config = dict(
    activation='gelu',
    norm_place='pre',
    optimizer='muon_variant',
    lr=0.00111,
    final_lr_fraction=0.0,
    doc_mask=False,
)
MLP neurons of a small language model. Each row is named by its layer, matrix (up: input weights) and neuron, and shows model dimensions 384-447. Each number is 50 + 10 x the weight over its row's rms, rounded and kept within 0 to 99.
Before each neuron's rows, "fires on" lists the tokens most often at its 100 highest values on Wikipedia text that the model never trained on. A number after a token or word is its count.

fires on: " as" 23, " with" 23, " in" 12, "s:" 5, " by" 4
L3.up546:45 52 38 40 69 44 29 54 65 44 48 53 32 44 33 65 60 39 40 43 43 48 73 53 33 66 48 44 60 61 62 38 45 44 48 52 38 42 59 44 43 39 42 31 51 60 43 57 46 61 50 43 60 50 50 28 53 54 45 52 52 60 61 26

fires on: " the" 36, " and" 8, "ing" 4, " its" 4
L7.up1759:44 50 51 62 16 46 43 64 44 48 47 45 47 57 57 41 61 45 58 48 71 28 74 53 44 61 40 58 41 60 61 58 43 73 45 34 47 53 44 48 30 60 49 49 36 36 46 43 39 41 40 42 46 52 72 57 42 44 54 70 46 38 57 44

fires on: " and" 66, " but" 7, " while" 4, " than" 4
L3.up1048:50 57 57 53 54 39 51 53 47 50 39 59 49 42 27 54 46 75 53 40 45 58 49 61 41 65 59 48 61 52 40 30 57 74 53 59 41 64 55 30 54 44 57 56 60 54 39 55 65 31 41 73 53 44 54 46 47 62 60 44 45 56 29 54

fires on: " by" 13, "or" 11, " part" 11, "ar" 6, " critic" 5, "," 5
L6.up1311:62 40 45 60 57 52 56 53 42 46 66 53 66 55 55 50 45 51 53 58 60 57 39 35 50 37 70 36 61 46 50 56 62 50 54 42 48 46 44 52 60 37 45 42 54 45 67 59 46 47 56 62 58 58 42 48 45 62 50 45 42 44 47 48

fires on: " in" 28, " or" 22, " as" 7, "h" 5, " for" 4
L7.up1873:67 31 46 47 50 39 38 50 63 48 57 55 43 45 48 42 57 26 44 70 50 44 61 35 32 48 43 41 48 49 51 61 52 56 52 40 55 58 46 47 42 54 61 45 51 42 41 59 59 44 47 41 55 39 63 36 46 38 58 46 57 47 40 29

fires on: " |" 33, " an" 9, " the" 8, "," 8, " as" 6, " and" 5
L6.up1694:54 66 67 61 33 41 45 47 50 42 65 52 65 64 45 49 55 51 57 68 70 49 46 50 47 58 37 64 56 46 60 49 53 45 59 57 51 57 46 37 25 63 38 55 48 61 27 30 32 37 49 30 50 34 54 46 48 70 58 49 55 42 72 60

fires on: " |" 53, "ik" 15, "{" 5, " \\" 5, "^{" 4
L3.up910:57 57 51 55 47 66 66 58 52 51 66 50 39 42 50 50 41 37 52 60 52 63 53 45 50 50 56 38 49 69 34 63 43 74 57 41 63 37 58 53 57 43 63 44 41 49 40 43 47 30 61 48 51 42 58 49 45 54 60 52 57 70 42 42

fires on: " of" 30, " such" 13, " well" 11, ":" 6, " the" 5
L3.up1188:50 49 52 43 39 43 52 57 54 55 41 46 45 60 51 44 55 61 40 42 50 39 49 44 68 42 37 56 49 84 61 54 67 46 48 57 57 53 47 61 17 76 37 46 64 51 35 63 62 43 67 49 64 50 57 41 59 53 31 53 63 68 54 50

fires on: " v" 25, " at" 20, " At" 13, " to" 7, " r" 5
L7.up795:62 55 51 51 37 59 41 53 38 40 37 32 46 48 37 56 33 64 41 34 49 46 28 50 32 54 32 50 38 60 51 51 36 34 40 44 60 49 53 54 60 71 67 38 58 38 43 60 61 58 57 47 29 48 44 45 44 49 56 46 42 58 53 48

fires on: " of" 39, " |" 8, ":" 6, " Los" 5, " in" 4
L3.up1750:52 55 54 50 44 50 45 32 53 63 50 57 44 42 53 44 40 65 42 57 53 53 55 48 68 59 65 48 52 43 46 48 58 50 49 55 59 47 36 52 57 40 60 49 49 64 46 44 49 56 46 63 54 56 74 62 60 52 65 48 62 48 44 49

fires on: " at" 20, " Mat" 20, "ot" 11, "at" 10, " At" 6, "ig" 4
L6.up1378:53 53 58 53 34 42 36 55 41 59 34 22 59 53 49 52 42 49 35 49 37 59 42 46 45 44 47 65 42 54 51 29 59 41 50 54 54 48 51 59 56 51 47 64 41 64 66 62 62 52 54 58 52 51 47 56 45 51 63 41 32 57 42 57

fires on: "is" 31, " Dis" 8, "-d" 5, "reat" 4, "re" 4, "ob" 4
L3.up829:43 39 62 56 50 40 35 48 56 52 55 53 38 57 39 51 53 42 42 26 45 63 40 44 41 57 61 54 35 57 41 49 49 53 41 52 44 50 46 53 58 65 56 49 59 46 34 69 53 15 42 34 46 45 53 46 53 60 37 56 48 57 46 33

fires on: " |" 55, " and" 9, " was" 6, " income" 5, " -" 4
L7.up849:42 24 43 73 74 43 53 50 62 57 52 55 81 40 31 72 46 57 43 52 72 53 56 31 47 44 48 27 54 47 71 52 55 45 59 53 51 45 27 42 50 61 57 59 43 60 32 54 56 41 48 56 39 74 46 48 46 38 56 59 37 44 43 35

fires on: "l" 24, "p" 20, "f" 20, "w" 6, " |" 6
L3.up1122:40 31 65 60 46 52 26 39 56 60 50 55 31 55 46 64 64 53 31 47 53 59 38 57 64 47 54 58 42 56 34 45 60 47 64 38 46 57 48 46 51 46 54 66 47 50 47 49 51 36 54 46 32 57 57 46 54 36 63 63 50 51 55 57

fires on: " and" 32, "ad" 5, "ist" 4, " (w" 4, "q" 4, "u" 4
L7.up415:67 46 45 53 41 49 53 39 49 44 55 39 57 42 55 54 52 57 39 65 42 43 59 56 41 43 42 44 52 46 45 58 55 52 51 47 50 50 38 58 53 46 39 45 78 48 49 63 39 45 61 33 63 31 53 42 51 52 49 54 56 44 37 36

fires on: ";" 18, " and" 14, " with" 11, "s," 9, "," 6, " while" 5
L3.up1428:52 57 59 46 53 46 51 48 44 47 42 71 56 59 40 40 59 80 41 67 68 56 46 62 45 46 44 40 45 47 47 49 53 55 55 48 36 62 64 40 49 53 54 54 52 47 25 54 48 50 50 60 40 32 34 35 40 54 60 48 57 54 44 38

fires on: " as" 19, " in" 15, " over" 12, " on" 11, " for" 6, " she" 6
L6.up1749:43 55 36 54 50 37 53 41 44 47 64 62 54 51 46 48 63 42 51 44 44 48 61 28 46 54 50 61 49 69 62 42 56 57 43 57 28 52 54 63 42 57 37 66 72 61 68 34 62 56 41 46 48 49 31 30 48 52 50 48 44 43 62 24

fires on: " of" 30, "al" 12, " as" 10, "ed" 4
L3.up503:53 42 44 48 55 61 48 45 58 62 55 52 62 49 58 47 46 52 46 46 46 49 52 63 45 46 41 38 54 62 50 66 68 54 55 43 46 42 45 51 38 57 49 54 64 35 47 53 44 33 59 64 47 41 44 62 59 46 30 40 56 42 62 53

fires on: " and" 26, "m" 14, ";" 11, "iv" 5
L3.up1246:43 61 64 44 41 62 39 48 36 45 52 41 48 54 58 35 42 48 51 37 49 50 33 60 60 40 51 52 42 20 48 34 58 52 52 50 25 48 56 41 52 47 48 51 37 69 61 67 45 47 44 56 33 39 50 38 52 43 56 44 52 42 44 47

fires on: "th" 19, "al" 10, "p" 8, "and" 6, "l" 5, "L" 5
L3.up726:61 48 40 65 71 44 52 44 30 50 58 47 52 40 53 49 42 53 54 42 52 54 28 44 34 40 46 36 56 44 41 37 52 57 41 65 40 44 59 62 62 44 57 50 43 63 63 44 64 56 58 50 53 63 64 52 47 44 45 54 60 54 64 70

fires on: "\n" 39, " and" 6, "." 6, "3." 5, "4." 4, " but" 4
L3.up972:55 56 57 42 54 57 44 48 39 49 58 55 32 40 49 45 41 58 57 45 58 46 62 50 49 47 40 39 42 64 50 42 56 52 63 49 40 56 38 36 56 48 45 51 48 48 46 59 55 48 48 86 52 47 49 44 55 46 52 59 58 55 32 43

fires on: " |" 32, " p" 19, " Pr" 5, "p" 4
L7.up1614:56 52 60 56 43 54 46 54 44 48 33 57 47 70 59 60 49 50 46 48 56 66 52 61 45 46 58 53 50 40 61 60 36 38 65 45 41 52 55 48 55 62 43 44 36 55 58 30 50 52 43 53 52 47 37 30 45 51 40 63 44 55 58 40

fires on: " the" 56, " in" 7, " |" 6, " of" 4
L6.up1698:49 57 56 45 45 42 63 52 49 39 63 52 26 42 39 37 43 54 70 55 44 45 41 59 32 57 45 56 62 36 65 29 34 37 41 44 72 45 37 41 41 57 41 53 53 50 57 44 46 42 52 38 42 56 48 49 36 60 55 52 70 49 54 42

fires on: " the" 25, " of" 16, " as" 15, " As" 5, "As" 5, " take" 4
L7.up562:61 45 60 45 42 59 62 63 40 52 46 45 57 44 65 56 42 46 46 56 42 53 44 57 54 58 38 58 53 59 65 59 49 50 66 56 45 57 43 49 09 56 57 49 48 51 49 61 39 33 62 35 53 35 38 36 51 50 37 45 59 46 48 42

fires on: " |" 28, " end" 9, " age" 8, " of" 7, " time" 5, " from" 5
L3.up319:51 63 50 53 43 51 64 42 64 47 47 64 52 64 55 58 41 65 50 65 58 58 57 49 65 43 58 52 55 58 60 40 59 70 61 56 59 45 55 69 39 42 47 73 50 51 64 44 42 50 41 29 34 49 46 47 29 50 60 60 40 49 59 28

fires on: " S" 20, " Y" 13, " Q" 13, " X" 6, " (S" 5
L6.up492:44 60 56 58 41 66 59 57 54 41 57 52 59 56 50 57 47 41 41 47 58 65 43 61 55 57 51 67 53 58 54 44 36 37 51 51 65 56 38 45 49 46 52 38 50 62 59 62 42 36 55 39 51 47 52 37 59 49 52 35 73 66 51 46

fires on: " Mad" 30, " Al" 17, "ad" 7, " Ed" 7, " Ad" 6, " Abd" 4
L6.up263:59 54 41 52 42 33 59 41 38 38 53 42 55 34 47 39 44 28 52 57 73 46 55 47 60 43 42 38 65 40 75 43 45 32 44 50 40 64 46 64 41 47 42 44 50 54 54 50 48 35 63 57 70 51 55 56 57 44 52 73 41 51 49 57

fires on: " P" 49, "th" 7
L7.up54:42 45 66 53 60 61 32 40 46 51 68 54 52 47 62 41 43 48 54 31 37 55 43 46 30 51 55 44 50 45 48 52 59 45 50 43 55 52 45 69 51 54 55 38 56 58 71 30 59 48 49 44 59 55 62 61 57 45 48 44 63 22 51 52

fires on: " |" 30, ";" 14, " /" 9, " 1" 5
L3.up1371:46 55 38 59 51 47 53 37 41 46 51 34 47 29 60 51 47 47 50 45 53 44 53 46 38 37 50 28 51 28 61 52 36 48 46 47 64 81 40 62 60 48 48 45 35 52 51 50 71 40 47 55 27 36 61 46 69 48 50 45 70 67 62 53

fires on: " Men's" 15, " They" 13, " their" 11, "w" 10, " who" 9, "gr" 7
L3.up746:51 35 15 54 46 46 58 64 58 33 54 43 43 33 27 55 50 62 56 42 61 57 48 52 51 66 50 57 47 55 56 45 55 46 65 56 39 38 68 46 60 51 65 48 50 41 33 65 43 45 47 45 59 54 56 44 48 46 62 44 59 31 42 50

fires on: " |" 39, " 0;" 7, " Goals" 6
L6.up217:41 50 45 53 33 61 71 48 54 55 51 57 34 48 35 61 52 55 31 42 54 52 36 46 57 42 54 78 56 53 33 41 38 67 67 43 57 59 48 47 43 42 58 44 50 44 48 28 52 37 67 53 51 50 49 53 50 63 48 46 54 45 53 54

fires on: " Al" 26, " al" 12, " Sa" 7, "ah" 7, "ad" 6
L7.up505:46 67 50 39 37 54 69 49 74 45 41 64 39 49 47 43 43 46 35 56 66 50 52 49 52 32 58 44 59 30 51 51 62 41 44 46 44 50 46 61 63 53 58 58 50 55 47 58 55 48 72 56 50 52 57 43 58 48 31 62 47 85 53 55

fires on: "\n" 29, " |" 25, " of" 6
L6.up1740:51 62 57 43 59 52 38 41 46 59 44 50 52 63 55 39 42 59 56 53 53 54 47 54 47 51 48 75 63 63 65 43 58 61 70 54 33 35 57 60 57 55 54 48 44 65 50 45 30 49 46 57 58 43 52 45 33 42 43 54 38 65 53 40

fires on: " |" 30, " with" 21, ";" 5
L6.up573:47 39 62 56 54 56 54 45 65 52 40 74 53 55 44 55 47 54 46 44 51 64 59 59 38 42 46 52 47 46 58 59 49 47 57 48 58 54 44 49 58 54 59 50 61 58 47 35 51 51 39 27 39 55 50 39 52 44 38 58 40 70 60 35

fires on: "uz" 40, "ant" 15, "oz" 7, "z" 7, " there" 5
L3.up1178:47 50 37 27 30 36 46 46 34 46 71 71 64 39 60 50 71 50 43 36 58 42 42 47 54 39 54 43 71 38 73 53 46 61 58 63 60 25 53 51 47 72 54 48 40 53 47 53 49 63 51 49 46 50 46 63 51 51 43 61 48 43 53 54

fires on: "ad" 18, " Ad" 12, " for" 10, " ad" 7, "id" 6
L7.up1169:52 50 55 55 42 53 48 40 42 43 58 41 42 48 60 36 37 43 55 42 29 49 58 44 50 25 26 43 48 51 54 55 51 25 57 65 40 54 66 46 41 43 32 43 52 55 54 48 56 53 62 46 50 47 37 43 68 43 49 60 64 35 50 43

fires on: " =" 32, "===" 16, " ===" 14, " (19" 4
L6.up1014:54 34 32 67 45 55 30 44 34 61 25 48 51 42 63 48 58 36 72 46 56 58 42 54 49 39 40 51 53 44 46 49 55 51 44 41 49 48 27 60 44 40 62 65 60 36 48 49 55 57 55 55 49 50 53 38 43 45 57 58 45 59 57 44

fires on: ";" 35, " of" 18, "–10" 7, ":" 7, ");" 5
L3.up1744:59 44 50 37 49 44 63 47 49 54 57 50 42 33 40 45 38 48 51 61 35 54 44 45 47 40 58 57 57 54 56 47 41 47 52 51 35 25 55 54 73 45 57 60 47 56 38 45 41 34 41 60 59 56 64 55 52 63 50 44 73 60 46 53